MLP neurons of a small language model. Each row is named by its layer, matrix (gate and up: input weights) and neuron, and shows model dimensions 288-383. Each number is 500 + 25 x the weight over its row's rms, rounded and kept within 0 to 999. Numbers have three digits each. A neuron's up and down rows have the sign that makes its largest values positive.
Before each neuron's rows, "fires after" lists the tokens most often just before its 100 highest values on Wikipedia text that the model never trained on.

fires after: ",", "."
L6.gate567:530512457500484461472498509487486508496495472496508498512494513553541455518493496476503512466511477506520512513515526501490553492556522490516472488580481516495497527504457544484520485446498494475539538530526517505521493488505482489515490521474514506488470507503505459474523501529490437511
L6.up567:460505510456528484500519518464488496497506473481518559492517462514494458498529482473490473512508487477549502517500519547463450531493475436526524510520470491499484476490492528494524478497521556489514490502507493515531518490508481467509509518483452519532481492491506513498503490534504498477

fires after: "\n\n"
L6.gate1288:517485512455516453522534516502501508532542492458490534536522511495530526484498544501486527479502518485542452527499460470501507520502484518567483486528527497472484530472484488459505505514484516525486477548470504527529510533505518496487484486515532531488492520521504483506488519475505510524
L6.up1288:518518536464515477500540505515512494529526484501478527556552519459548531470525504489494530511484495434560489506497499467513513512500479515517501474550542488486480529470491505463510480506509526495482451503488498506509509545521492505460498473509517545482497503504503479536468509478494493515

fires after: "\n\n", "\n", ")"
L9.gate447:459477550515550472507489473470528504502546507480491465495484538538512535491535492499553527464466470513541549543476506510496477511529465494493519490539488472508486498462503504515484435523478483503502502484488549509523506497494529535503507488503548487474489495526501494485488538519536498519
L9.up447:478521533503549489504483518511488493533543483522538523487498526492488490499467487505539500513512488501523532531499439525476499501470436499513514510492538493506450516477513491480530506496490478480518485537488478508479485495481519481501490493495507472544502491535503520479478499462529498508

fires after: "\n\n"
L6.gate1134:490496470455524500492526513459489528530516511508499530532505503501533537506500507470488506483508506471533487493495450446478498525488449527543486460516500515495488494477491522493540473482514515529483497518475558479547495488517526487471516478517518544473479467518498495523462474509475499487
L6.up1134:535471525499494490492490493516484519515519522424494537511558490508528534526525517497487502491532505520487482518492474499471511516472468513581489493535557498554471490499514530497548533514499523515466491515492521518521496525536497499532532487471495540434488489514538504512480518508513514518

fires after: "=", ".", " =", ":"
L10.gate1065:520509516521499464541504509485501503542512496531552515475515550509532476503457463522488506506499536489510510492499491503504520550518511466496465451465509468482519460490501510508517520520513483495482490501502458485480493491477487481537489484498517474477465457478494497496550478506513505528
L10.up1065:489471536516520500453506516493485549480459536497468523457491491490534437469518501495480497507509494489514479542512485531486439556476492502500492499456480513534515491506478529478513492494479526499482516452514520430538534525476539457484506512500505507471531486492472492491500485509517506539

fires after: "=", " ="
L9.gate41:527497492518474461525481504519477494471492531489490459516468497510518502524439522492498533529499487499502504503459542495523525510502492490496510548481446474556495588582521478482481519511515525466516530476527470479473552498496521489524524463485517469486503504520515471501491534483493542513
L9.up41:517503506486474418482508494518495483529529466524441463519507501518549526462517514519536497532511499516473525519474496480506474483485515483493473543549516482485487479505487527473483543470485517489477518517500463489522529527450445511507466476481469458532477523496520516529487508498500529543

fires after: ",", ".", "\n\n", "\n", " that"
L10.gate113:497496519545487484552507483487520470477499526498497485524521528525449472483516492505464512497481508491482513498467526519460458458513552516485467554465476515504532462475524484532488506477492494490490487490493513561495525507488521473479502457486488518531473528519475472511456538514524517508
L10.up113:501494497522492507479511473524489506508519499518442490498479530487497514504475546487466497503489516446493529502471471518462530515486502466516537546521497464479452463476495485495514472507480481523490463498500489503471461518523449507498526530555489531522487492546511496512483534468536515499

fires after: ".", "\""
L9.gate1434:492535470500467528488548469494472452511495546475496472530505511487532501454544485491484511493510469515503447500500534450495517480484517502496550484482526547499504518482467546499531509489496517507486475496455478499520510498493505475527484459486500462499480501492527490489481518506474487492
L9.up1434:465490522470499446519500537491513491492453541466525502469484505532506480536545495498521472542552521521518514540529506506509533506496524483511523517527502468543543491487499495539483473531494493509507490503499482488555459531493510504547507492458523502504531492498523518480518491517519523508

fires after: "\n\n"
L9.gate998:512531532477494446476493471502464493489521461447488506531531486496492501524495478511504520500473518467496481536502451506490451484470461546530490499531518526502477515437525470506492491516480496509472458536503501496535479495496467478508479500472538481501492507530510456491523535493528483460
L9.up998:524513553495527471495518509564475517517483504476528525511527479489465512491511544527490493484514519489516526521470468499556530554524469484516463481475522481469475516468509491464511444461495525556576475548452524506495518499517461480501553455492530497509498497500537488535501441473461482474

fires after: "=", "\n", " the"
L9.gate1362:476470497515473468505454484502469502482484514477467460500478478529509525478504496500483495511485492552482520509522506480485498510484486515452530500480496490544482545497547523524499511515524477547499509518547475455512506451509535510508517464520494481543525473529509467565488548521514483530
L9.up1362:488476518488499495487447485488474502523480489505509451496524516516527535474515478518560517525484474491475484528507507476514483518484526468491497517450534453501445501488519540481489472483507480517546487474506470503484497558497485528520493518478517492508547499490512509508477495502494516480

fires after: "\n\n", "\n"
L9.gate1141:532514494470549480482515491500491474520499522512486480528544497472517508479459462512505559485446528473488456510482507510509485502486462519531502516532526465479504508455513501473494484486506498519509460527483482535512488481536444476497566491478492522497481486509509495475486476502456486512
L9.up1141:503516544506528529476503479482494545543491477518500511476519507491518493525530519509487482463499477493497511490533478509524447547498499487517501427476502481491468510494527508520517493470478554510524474496507557472531512510464480520554477485455508516503483492496521463547488519483568510517

fires after: "\n\n"
L9.gate1274:485521489511528486498512480477466514537524522480486554491521509516544520492528516524473516542452504480509491536501469473530477545502422540512504488539544508505501532454507505523495497488479532523508448502495496500499517483467496497496525494526530507471500514481516531497535515506488491514
L9.up1274:486534561487537458488524470558486517487537470516502508533533472495511505494485484484516479497498522490559461580512484470489519550511456512496459483505549475482499530451530500507529519526482500521512508515492521540531572459491516502511483508465528477482493515528502497514488509496501477488